From a checkpoint of a small transformer trained on Wikipedia: attention and MLP in parallel.
MLP neurons of a small language model. Each row is named by its layer, matrix (down: output weights) and neuron, and shows model dimensions 160-319. Each number is 500 + 25 x the weight over its row's rms, rounded and kept within 0 to 999. Numbers have three digits each.
A block is one neuron, or neurons of one layer that tend to fire together. After each block is what it responds to, as a language model described it from the Wikipedia text at the highest values.

L5.down50:509512502518493462483506476515509483452486515521498480541513526506506502539468493536492503512483495485477517528510485498533479488493535474493480497515512504515479536511503469539513467517551498494476513500532479467511492522497506482512463482512482504524474506490517517499503460532527501526474488477502451491523477503517479515499477478565492524453489516457481503478496508474492485492484515544518525527488498466509566454459524513516497512476558503525471524512515510497517556510550519
L5.down154:557479494507501478457489514496492478505519503489467524468522541545524506485535520542531492484534475526483543513464489498531477504517503529508478503519493516565463460497493448489502506526532522525481538538471501474476520480496497489489505492496473501469519506501512498497525511474505513480513476546515467507484503557492467491440514506488496519520482510493465490481483523509504501536509496498508496538508514512525509503514479517561413455489498524554516457512517486483515507496465490
L5.down187:533519531518506473464497542486516475486514522478478529515514514521527537515513577508507493509494512515545504461532483461482498558530520481518530465510483462541503524513471498507468504488513545549491473508538524480440511471504457479488493480524490490521469515483467551500470478516502475489518490485455510494479565512522431453475487519489508503517489531482525489508480516495518518491528513526537511481505501530482513516451466466502416471490521507529467510500517492544486504510496482
L5.down243:468517480520502516519461507462479476499527525491514531487532484484509491529503539514528492515537490521531475511454511522516455483457463476487522463522455516526517508507493517482442501472496498484506496486490459473532509537522480506513489473508504536525472495546491455505524468484491489490485474509483425481476459455516509469514499479518444531528503459517551498474522502464463508525513498519454503485532505476536540525481538568483528532507500494528566497505536501490479497491528500
L5.down396:516473450480478492515475488537512469547517540484494509485505520529537515496486530504500500519512502535460514478539454484514470471533508483535516494494466496574471529447475499508470511479525537514482523524479518481503549504517521486528458511457451513499505474485494508488483510448519522486505477506514497500530525529511450514464531462525508553579469523516527498477468451507484532500534507467491511542511502478481501523471496519507484479499503518522526476499535514478465526455499485
L5.down427:525468484471510470519504510488478557538462465520507486492517508496494470452529507484489493513506502475539504499509483470482510529520503499507562579501496494386483473456504515448482523531501529486460500491489506543522495494477504543489535496503487520515478457464466524528494512526493479508522493425488517498518508528479500512530503503507483493451480493518509509479487511541496506494515473508488502515448553487517488494516470449463465509496502501502505505526446519563499471503496487
L5.down527:499498517541506528532508491490448508521463547511493457476531498446507459463539490491494462540543467472484517544545457483517500529464467487534520519506548472504492485481476470478495503497440485503497480492469494497495500516479503535515493509507534486507518502496494521448475501463562533507522509487504474539506451457512527486473498469496473527537531534485492462474494516485501485465499522482501470495518478511485524503529526449483459480502472498489456526497511525518502459463483540
L5.down546:495528492499494469519507506524512481501478502527458509518474484489484505515501512483485520476500486504508486532480509500501527477488438483490477528468474516510468490517492501466528437482540462522501518552494496495468574542533539461496496537501485507506506522503484483458474449442484539519530504487516488548538477469455543526489493489502473472498460542516504492481513516491503500497477542495503471509512503486534517465506486490463533484486514451494521516488490505500521519493560494
L5.down559:493483488479489496486495523527467465490502482481512526475480496561494502461522525514492490526505457500508520499483501510450493508504484490490473537477509495446485476502502465490483467543483542466503504465492497502479516504526528478485485490532469513480512506506455455522527525511514523504488475504451510422507499492483507467513523477516534518466489515547498471486497496529516525506453478476490493476526509512526456502454464520548446532523515510543506527514496517490510528489484480
L5.down705:514522500509539535499527469490498507491469516456476518523505524483517494491519509544504498500549484501535506497495488496454476491520504494469533527523485485547453551500502487529499466504481476478491497531556488461457513467551483510554475532469509488479536497510468498513512522561508511520501518498518489512506501462522464500531502484470458455507497485513479496534503535492483492498480510524499515489483501504483508604424509509506514501483519537488488503492518449465467518485488507
L5.down721:489493468538513501490489488514514503465479533506510508461499504494511522558521503474489439446482555509497497461477486505509503493499497459529556489466455480512488524496548516489545474537492513516515469528541488460474506492474433516529480517466489528501472528494541484507514525467530515483478498493491532480460479474498496520537515489521488492506489541499485488515495536519515473516547517441479517479483512484474480502511492536494475545475543448488537525484523504486487484515503490
L5.down783:517511470548473502504468489472444484479513508475494474470478478507509473506518506493498536514530519517524480518509505485509500526497457503480505466531521513682520466484448514477461467462483503503538532514505494478513573534492524527515488502489525497525510517530535465491505519476485532512545488499505457486538509525510525515505460460556508494532466502465493498499490494487485529475499518471457491502508508527483492524544502488521484489478525486495499498496460503496489504482527533
L5.down814:482487509483496516523496533491485525535524493447533496460493509497488493467486489472483501488471524538503484470463460543498526516500474494487507494490521516539474525513515460522523452533492500455472481545507496486480467554475473498515492478501545504475466487515487531509488535507504467482497519490482517506472511494526500524514496471538502489480493531503495457491480486442485535531502525474493495491489528503530482545502494494524500517508487511503508527483504537562483513490463467
L5.down940:500476439511475460540478556533488514502518525535529542491505487478538470536489446524490511483506509517525494490512455493487534525489472481506488509549518525531507490464541475491513463500470491526498493517489480504504486490483520537542479507522523506475491527505467516536512479503522517495485480489479490515431476528509490516529489488505459488527517534502496421500504483455480483438564479488512473542497521495495512497547489515462507492516513520512468466480448513536456493509482458
L5.down1216:477535492482510520474513520512518496468531496541489569508451475498520533528478463521518469451520535505448489498477504506494510487502516507488475503477537509427519482489515508482493411483512500526511476545499488521479525459515491479490495477455460554474495508504500468463514516446501483508500565521489493533505503516487508506526480505525457563517490522476459507516473499474487496504493488507482550544504498521530519516520481509521526507544499476464513528500494495506494501443465480
L5.down1245:458488507476493511472485533498543496493478484489466506479535498576503493525487500552482446496482478523521484488509487482511501515495470480466494480497541511533482485515478503497465460481495478519538507498495512503472513464514497526461494501480447439500464523513490495480454472492507519511540509498531554479557499470497522513524499499541493474504510512509477529530436486482468566530520564463504498520493518517530530509487546465493538469516464494535444479507483493518504533503487528
Description: Word-completing final subword

L3.down24:500475452518518497516537482506504463522497511491461522495512497465510500506481468508476461460506514472444477503548538492536487497471493498492461476490509531475463499474505551510495470489506471511515498515513473508478491484494514511469466508505483491514503549423537474510496471536460527518500508494500512464524506537467541518497511515502468512476506489493517498499532510465462496487470513504540491492506546497565478488493519502498529524505488496527494524506500498495476522532543529
L3.down386:492476548496451506517503491459511459498530448510511536511539462516511501429507526523465505491487528505532523545488540529557526502520481504517540439524472512478462526474460541511517502512484536500513475539536486476520469519489481503470503519494509493552483499544519474502511480480528503516494524500553486469499477525531539462512480470456493471490526500520472483449513558460501509510511531459491481488514498477503504516482510493520471540515529482480490507510488473515525508501473502
L3.down834:527481517479546490498505504503543430477507500496472503549467517496486503505502489469468513520502522494460522501481510502490473506508512531531534512509531525480446489470488514521532450469490498515518500508498518479496489491489497481463523520530488528522497535505504530452456513486478512520465514547547474531508488538498480503505447500441511519494510507502503504498507518500484520493479491521508505465457494452481469506501499464485490512494492478531542487520492526510534463455476483
L3.down1008:508452517534530527515537480496507489493538440499514487515504450472533483515509504500527492493493472487489501515512472506495512498533461498458524524529518536464485486464442482481484465496455530529463484464514504493500498503516508499508471484531457492526471521480513539488497457483516509533500502503506479532514515519519495484493458499495509531536573529542469509482532502477500471488441488485499502446481475449514491484507525483515493525506522524500489485542483503508470504493501506
Description: Word-final subword pieces

L3.down141:510507569483506484559505486468501508484500458497526512520465489497475503487505495461466523527486532516510517513489505506512529516539480537545542489505490538507483532548490487515501461544478477487478472484512478492500534484482479459483484479466555508501502475483465496530500514494475485507441500483466518509515499474497502517504489494504477516508498540501507518496541445488494480489532485518493512422515517467511467509498527508517500487525520539518511513536514495479460485456529517
L3.down767:505480477524493495520442531462496510525520480447511518542508497482483530520518472477472513465496499496561512524525460464491475468506508528539452507480497524567481527562490490453485507485500545503450489445510469532475511483464473521516519514478513482500506481465492459477480503507490511499513539475482488450491484479502513513498474510470480511457480467477549484518507511507500504518497482472488467485491508469545479463553505511444483507561501507504505495521526491455491512534525496
L3.down1055:488518503511455523516510465525460506546508511542456493466486493533511500511493547496474462536506457516520473496511481528510481546538463507523477503501529482501515496513515488508476524458461521530534542471538500500529492499481522530551536491495489502524492507529467498515516454477422513533506543583498473494462466498474526476482454507521492495539501504491528517525503506545489500493485471473504504453480483474530527513498466486471494521541502507511492503485479489495508527464485486
L3.down1249:539527486493492469528501516486510505500506494477475504484498516511447499495476508521518494476506423477486518547457483493499537483496481512458501510484495529497533513553516513482510491453509521506518498490510488477500515517491483502545497498530507489511497490469513510554490498495467489506514484484549509518527462460509516490461496536482502504471489489488448553462485493440552530482478475486495478509486469458521500512544499460518461509547502481507505524499471477475488481522518476
Description: Word-internal continuation pieces

L13.down469:531532532529509519466507491491472483480535484467504525551530489515492495504498452488525491510531540481514493518501478511475476513527526504452541517534556474445509449500459432547521489510468532480474552523504485480483502532512494499466472483515498520535506508557481481512482500493469513499527517466505529492519489561500489502456492507484478525495448496466500521539503490472532518426466498496524485439521513452484499505482456531538510501523526510530461487482506537472529521514456516
Description: Word-initial fragments

L5.down141:467520496525553459548501496516452444528483478487495496445523460499465489540459486537525508481498494507467481500542504465447518489565501466496523486474460519422474496484548497489515516485484505531465460500466519476499487499469512473537507484495505514475501562500433533511530497495481494500508503503502483482496508497515479519513509498504517465493482486493511475497497510520483518500491492532515513478528502499482512525537492453540520539483462537467486481484508507512507473541529499
L5.down181:502503516527548524523472492502541488479466533466487477484519464496498495506534487481520486497529511526477488499528511498468508500492493503488464528512502492503490476482521483429477522478471480532527537509475474474470513514482402454514495474513505490480488518501501503483511508493504459496508497504482491487511506483480498474491498463515534556529524499507495535506509499529491493492508513499521521478552489550502487513533496550531561462447499546463490444505523480544477516489517450
L5.down218:507464515442511460509517520523508462482508448544505545503515532499508484499509499489490570503527476514514528494521511475509489493522510522473507503495460561480513499499509473477514499481496471480491537505496475478523427480525488497449491501456492491479483512470484488505485503479526522474479542514506550491501523465475529498494520467530503527505534461512508540483520543535546508524525502489496503492491496528533503503501482515460511498495517521489518525530508485510525503481512513
L5.down236:513513512484521444480514504495468548531503513475518525523494503502498491515497502519522490497487566528466486500497473470495471468493563512547462515455495533478468495489490472487487478486494484477510511480520484512503534473510499493479542460488473476515516536512498468482498490539489508522475477490472534490482531498502498463468500528510484523532497460506547513522516605501535483545461516455480469530498512481491558472479550461570550533518495510477546565486514465503502502486497498
L5.down316:461494487529512534465454471522530463524531460519535471486492480499475510507495513509536483530495471473464532500483520535476501484525496539523509510513500465463498530499506541513455487512524491489521461504539481494477496468518457474536465483476517451487497508502530491498507541519520450438503497509531440492588498483538501483491504542469479516488543505529489512504509533484506420477471471498525492501493499506483562537523458498468487548502504518486475533477506542502517503455533533
L5.down460:532463534487497505482483497511480515449501495509461524514515479528523498530486515506506508468528504500531500548512526487523472455500523494490474474471458583470486528510492507524536501477458502564519535468473507470503502524455501562481530504486483490467486545501489481507485455513458504482454526539481473506499529482450519482497528556504516483483500451514524504507536543491525478485511494521554463540480503457502484490528520480516495525481522544505471456509507485480473484502529487
L5.down463:510493519519472473503494519450525527479497492472489509532499503465516497459501467497509573533472524453518528479462508483502467510510473514524501506514482526481527516514485503451510535544473504501496539472475511510490512512525510530509478514541510519468548504488484495474515485499537480519477537479503523483468499518502469524519509526516492514482482482509515483516484470485477445518486446512541493466508533488508501514525496484459481475498510514509473539472528453533550486534466472
L5.down636:522503506515517463505529540512487528502481461471546486511490506520489527488452523456490519462514497514515469503482489518482498468527520495531442543476505497506487502461438492529460513472499535507489497486471518493490519485551495503484465473512412521486503469490489508498490485519513500471570480484513482457502544519504517492482485473488512473492514484536465527513512508485507505512511481476470514534536508511493495510486525473524498531452496505495509505556490477504537499493474500
L5.down788:516507477475478506513446493463527532521516484519495509515550476474473503534497493491526536491483516481500494523510518515495510495502488538491506472501530499476517486500504520485501536477506498529461558489521489485517524485524532563476544476489498497505498467476473534528455535458512454464501486497498478450500483490515582478512471492515462520491497472523517499470475509496551509521494516499498478498470502484525450506493536513505550488517461510509489491491476492501523494491497518
L5.down864:546538522497530501477492496473468486477526482509497481471524479483487480489493462475439504491515539469506447512520483494477515520506466461500465517499498512555515493512489484441517500486498493493483527465509481521493531551480498470489512473451521507541479542482493509474535490502507529525514482500524468525474491520499515505485497499528501520469467469459529508520488486457486529505503495519497497498478547496529549487451527505540498512502482510528502510531473533495523502518508542
L5.down875:509488520505503483479553491501517503535474481481475522521466506484500556522469509463468495474501448520536496520513537493531535519517467456464553502464521483484492483499462505520524501466498542512528490497493554473516483511564436443523492498541491484491495487520500524474525483520482520481475496484476505497533493525439494493507477489506524503475526514505465504452497486567482484502543487503502502491506507472471539511468508532523502481513520521508513491487482527538510426504480514
L5.down1018:525504554499491495445557522491518515505501499503508504510463484507504496518491493465458581513480477492500494499504541528508454526528479475468470493525481548498503530513546507496467516494457496521505508489516548472499453509515472523490527517511455499501501465555488521486491500482479533468477506460512525520517544482551482487520529501492471506493486518487518497499488467482473515510495524505476508496478505493481497528465535479486529509452539492474508495504497516462535511481512530
L5.down1041:514491475499506490484513487488467511523457496509488508404524496531515510483562502535501480518534485508467514541495518512481475545518475489511502506512540500502487511474536436503525500540513495465484524486504484453483498507527519495498559490505502521480469525478492483488502491497519521483509518527470561449515509476520508546459499478477479479484506481507525478520519516530514484505504554460493478516480481523482468507473487480489505559514513521453415560490476533525518546485477494
L5.down1106:511507484482497507530490503477523519517470523513477545488503486495457483510506482486493534495521546572454536502472498469557490484523502486479447484470510487504468525539517475473502509501506521528455540440525451510463479467480519495463408494482509525469484531483512493505526496492510487477504467516483502519436481463464521452501482473490547483501485479495528513467492525466521537484469488468532485543502517491447508512496502484482510512458485526525484497506541472544528505533538477
L5.down1220:468485487467513525540521509499515507523507573517476436524501514506495481564471530496481530463481538484516482513522449525516525430531502474462474501534472482504506514486509456528449513505508491508516486465496508485501489515499520513481471488468510467518526529501488492558480453461486522507502517493509510500475489495469511525490511502496552528540513478473488545462539518538465523475461507524520515464479484494499510486468461490548516475543489497457464500470498526468513531516544487
L5.down1234:461485505511499465538494466534462511509500494470495508534545476486470458490477501495551444483501517552491453491480463498515505514440505525517499497506518513566498503539477462484504445475477535508524514538512521521506504504452536533482498482476517507472482507544483497473486508508535486501496526463503491499459482463493500509478507512540532528511504504472522477488500486535519518495494456521502471494550471503491524463468524497500526543517505533507492510474485453464510513533531544
Description: Mid-word fragments after -a

L13.down1000:483518502441499495532523476510460460534501518446458517482460487498493489489493501458461499480476503501532483523457533471505532511509502517493515517509482502481494499533484490496552495519510477500511512507567519502490544488490493514507479473496527506525517514492519490473497436532486502462510494496533463476473532511518521471444517497530560478485521440536525508524526522505486448508512513475455498555468483483483520480499530514442486512501460493502515500480479496480483483504484491
Description: Mid-word syllable fragments

L3.down209:510475526527513550495446515527477554506504503488515478477500566488504505467489512452498519513486494497543503516490509494400500512457498488478465492530500457475546488528498446475464490479523495460477529549508497504486497453494535531533523509475481521525484446452459504512504485523459515560465507494496529496500503525527513451499528521433512487515493492497472490498476546486529540508508441509500484517484504526512496481506519479498496507498495505509515524444496527514488537455449506
L3.down448:521517503529521472484464497484506510503479501498520510514507537478499510454511461505448489476524511471522501481487519461507491487526519467509507480523504470448524513492505522491510503483483518483509553547479498490527507496481521517454544493481535491524501487474486448515522496508499500515515524485500493516522450455534496506477455514517480539510556527488502485480498501527486485500484513535468458467473522506466548488542480512561450472531486531466526474539488518513499516477525511
L3.down893:450454482498539464486525509528508482527518481484480481521480470467510480509529502489495469526504539528494503465455520517523484470523522507493522482502453499494516442495522458487554474469514490503473478430517481531482493500460503519503482515522496473478497502504458547464521498500503483490478483534499512495543524474489484473522481491503477463500468501544531523497505513527434501489512531538468490476537519520502489542526502518483508507504510473465477501505494485532474470501539489
L3.down1195:519453552496515521506508495512524477500499541513510467565472476511519522494531488482478478491512494509511512501498472503539499523517505507510478470490518489486521468492497495453491493497461486530500492498519491512507462481505451468476458510483480482489467468523478489510484492522483514464501517479486478487520505475475459473516525522500523472482484489503506518471485517542515486527487525493475473489497455503481539481493456523501502519493543498471513502507545509531495536524553490
Description: Word-internal y piece

L5.down61:509464498544519535484502523490502479491529483554465489527467498522486508482485490500546538534494498493532499489490488522517521509480498509535483507489513487612503442504516475489489494474486446484512454500451475517506524503537534530487475498504544532509471520461519535485497519478488505538469482518472489474503519533476452433484487489507538491503510518506496507521461490518452513529483477509512537505505529473523466549473496530484507472499527484532508522540483485497524534488477494
L5.down210:471512489526505506502487478494499512505418536498534471501491478477504510498485495477460545478529447459524530497488509539500493495505539506441514476502496473450497484505501525485501533499503483501494473483529476440494496524488520487522507512501523497524531505503474540509519485508480503510517508493530485507460487492555503530526512501513504511462499481516533478508513535471499526518509522495500476514452479546466544491516533481481513517540534493477506506510490493494528417507525527
L5.down228:525441472490474503503534503473473490505467502527527545503448508475463568464520502490521487505502553490524500477494516499539463442562530505466469459519487476487495514527463546502486533509486497463513528460486492539452544496455450459512477511519515472473504480506455468484500477509510511525498483483485481472486502504479533490509474482487488476503509483514525547482481506484495468492493520493522513486531500537525491513457514484487503475467528448480535517451494477531514544504543477
L5.down293:494522489523490512522521511490481532495512492515504512469471523490527517510495495485458490517493490500528497472433526489456508470525477469530530455486465465470516530492508529517480489500520519508487547505529542460488550491476517544485478507501448494503548501534519512491482534476455503510567482524506496544486514500450550513485486465488481501550445499489542530469457469483507475476512503489494476472510492477542443522553503517475508521498499442527506529494522462522535516565531508
L5.down342:479524499530492519485494506477519480521457490511490508536513507493504516493505486475486489534484513519505500435478501489494493498516477507483505475477488488507459547510504502466478474501498451493497529504455540471507487480457516490527500491461487534534536533484550482499488533532531492511500550549484483507499503537539524522513472496484518488542457507496471482522505503472471520470500545494495552542497480534517518530504511512457477492502472487462520537506515529511437551541530502
L5.down405:493510446478539480488520496490462516510474514514478469529483475544515489469459516468484484519469517490512468470503444508473490512472465474488484533502485467566513478476493472492477473487495505542517481502526535496432520517556515529480469522500500505556486533533535521517475479503514498520557511514438497481511549463486491487475508528461522548510502485487527508554538501517509519451482501510525483488526476497506480483503497505478548493525542520536528543502468464490531525515483541
L5.down563:493485537521528525504517507497510496518521536490561487523480487447485504496495507474490523503487534473493442493446449528532487495556539498469493502526470507521508499461542499450506497432518528497510481476479526530482440543502513466528477504486543483505512514512516488502482529527472513533517489498492483507510537507509520552558499514535525476461538510438502495521488490499509534509500508519507517505483520478494502508510504475515513469457500484461538463501493499498557452500492537
L5.down624:496510525498458455483473491519442482492550510506490476509532486521506499482515514461510510490458457491520495512524542492498496505466501509499535575505517519496545551500502479464541536464490499478468527493461468486473540519472535493506490471486530486507477514501512466527528511513509468490449529500479535464489456441516490497510470498488484547471516452515536505464480470476492560485506460475494476479525523504466522509526460504526509517553494510534508457466558488493495496474563453
L5.down649:511486503514502491534506446517555522510492512487535490465493434488484491483467511521514520481495531479486487475505499513515521501507518456496483522495495495482501499509524501547507556455522545503464501501466523446526468486514477506480496496504514511519470481443504473463503494506515485511481494492472508511507483485489481459509491500506472494582504466492519494501446517506505493503514494488482504511526529535509562526482517508526512564544497444479515481520519506513468530475545526
L5.down745:504487527481492483527541483472472496481465497540544536529490504493499496478517509491531490529475490491483485529515511501530518533520503490504520478511539505526485490507467512501498475466525474550505504507474539532484482485531479526470496509478446504512516459456516513493522480482499521484485529512472514508505495484541523476504522510500508503471536512503444502531511507484461481499518468496492533514532474511493551519514467514471470486506484524479527512506503477514495463565503501
L5.down828:506511534521500491507512454501520477483514458465513459528510477471481526507475497488475455532518534518513496493479502511500478452477499517530467473522525520489515466473518487516540509513489494511535516499492489473503537498499489503486480473463517482503506537502450494514517496488516476522478442491505488494503510505479509475558510518507492487501492465540486502507493509496457529477503513500522509524538487466502503551550505468529489535505512515527502479524494495479511510508523497
L5.down851:518525507520484492493510452479486461454503517462492485509535474518467439468499502481531490526515510516525519519510485487498538463503506499500502494485532486471512494502484460494464543512501513485447500478465477550512522476433498504517523501502496467517514482523467487492491496519515490536530549494480496484508519507507485498511486507476524515474503476477500441527489504508511508514496541530491463469518493563473491443532481551575490499521545490496482492526514521511508491451479530
L5.down1043:474510473506509490515491501537489492524468478538489509481478465513456513490531533478539477461475527525450499467491540487494509511509498493505519475509496469464453476536454486494515471563511475508488479448498483533512420497484477469498510534472481494547524569489486485526528489508503455491492505495494536501467542509549483517497476490459513504501460493471503520465435476520499533519523491508513484469518491520486507483485562483519525489501492500449481502540480504498523456509515493
L5.down1087:518502497531491470499447530511518497494473463472502491542492488460513505494470527501505512452499516505505469527519484522511511466525539501457499505457495486387532535494506481495481527497507538471512509487489465500455538512416536483497471525452475487497507509510480445489508487496502508521498509502506499526468500479512573482481491489504484549421451515513500539518526517499458479520509473508466496545552515516501508525493490478490462503553508506483500514518485474504493466511518520
L5.down1138:467487514504498465453521471495491513474502509520493499506503522525540519497532515558538485481474526481530492478514459483490503525487528494508516530493575503436471503494478504486499512511505495447521510492466536517493491526493552495456495535524485505499517519513488531505507514570515513490485514494471492454550494493466532507472498508488466486514490491509522476522500474479484491468522547496524525483518516559466487472465524508484518527514498533462537506533513516529507460482487519
L5.down1209:535557450527486489521489497535466552529494515536463465533511466464493464482483475533561479456488499450496506487560492481522510488504532489499492477464509458511536466493505456551515523570507525466504519493473515548500509526520498511546562494482500513523498520500483531486496483523501476492541504509475501461497536460494475463501453488516481484486543526467520503530500487504504522497475498480522491442478468459473510461514528491517509507517467475475502542497501498513484479462505487
Description: Word-initial fragment tokens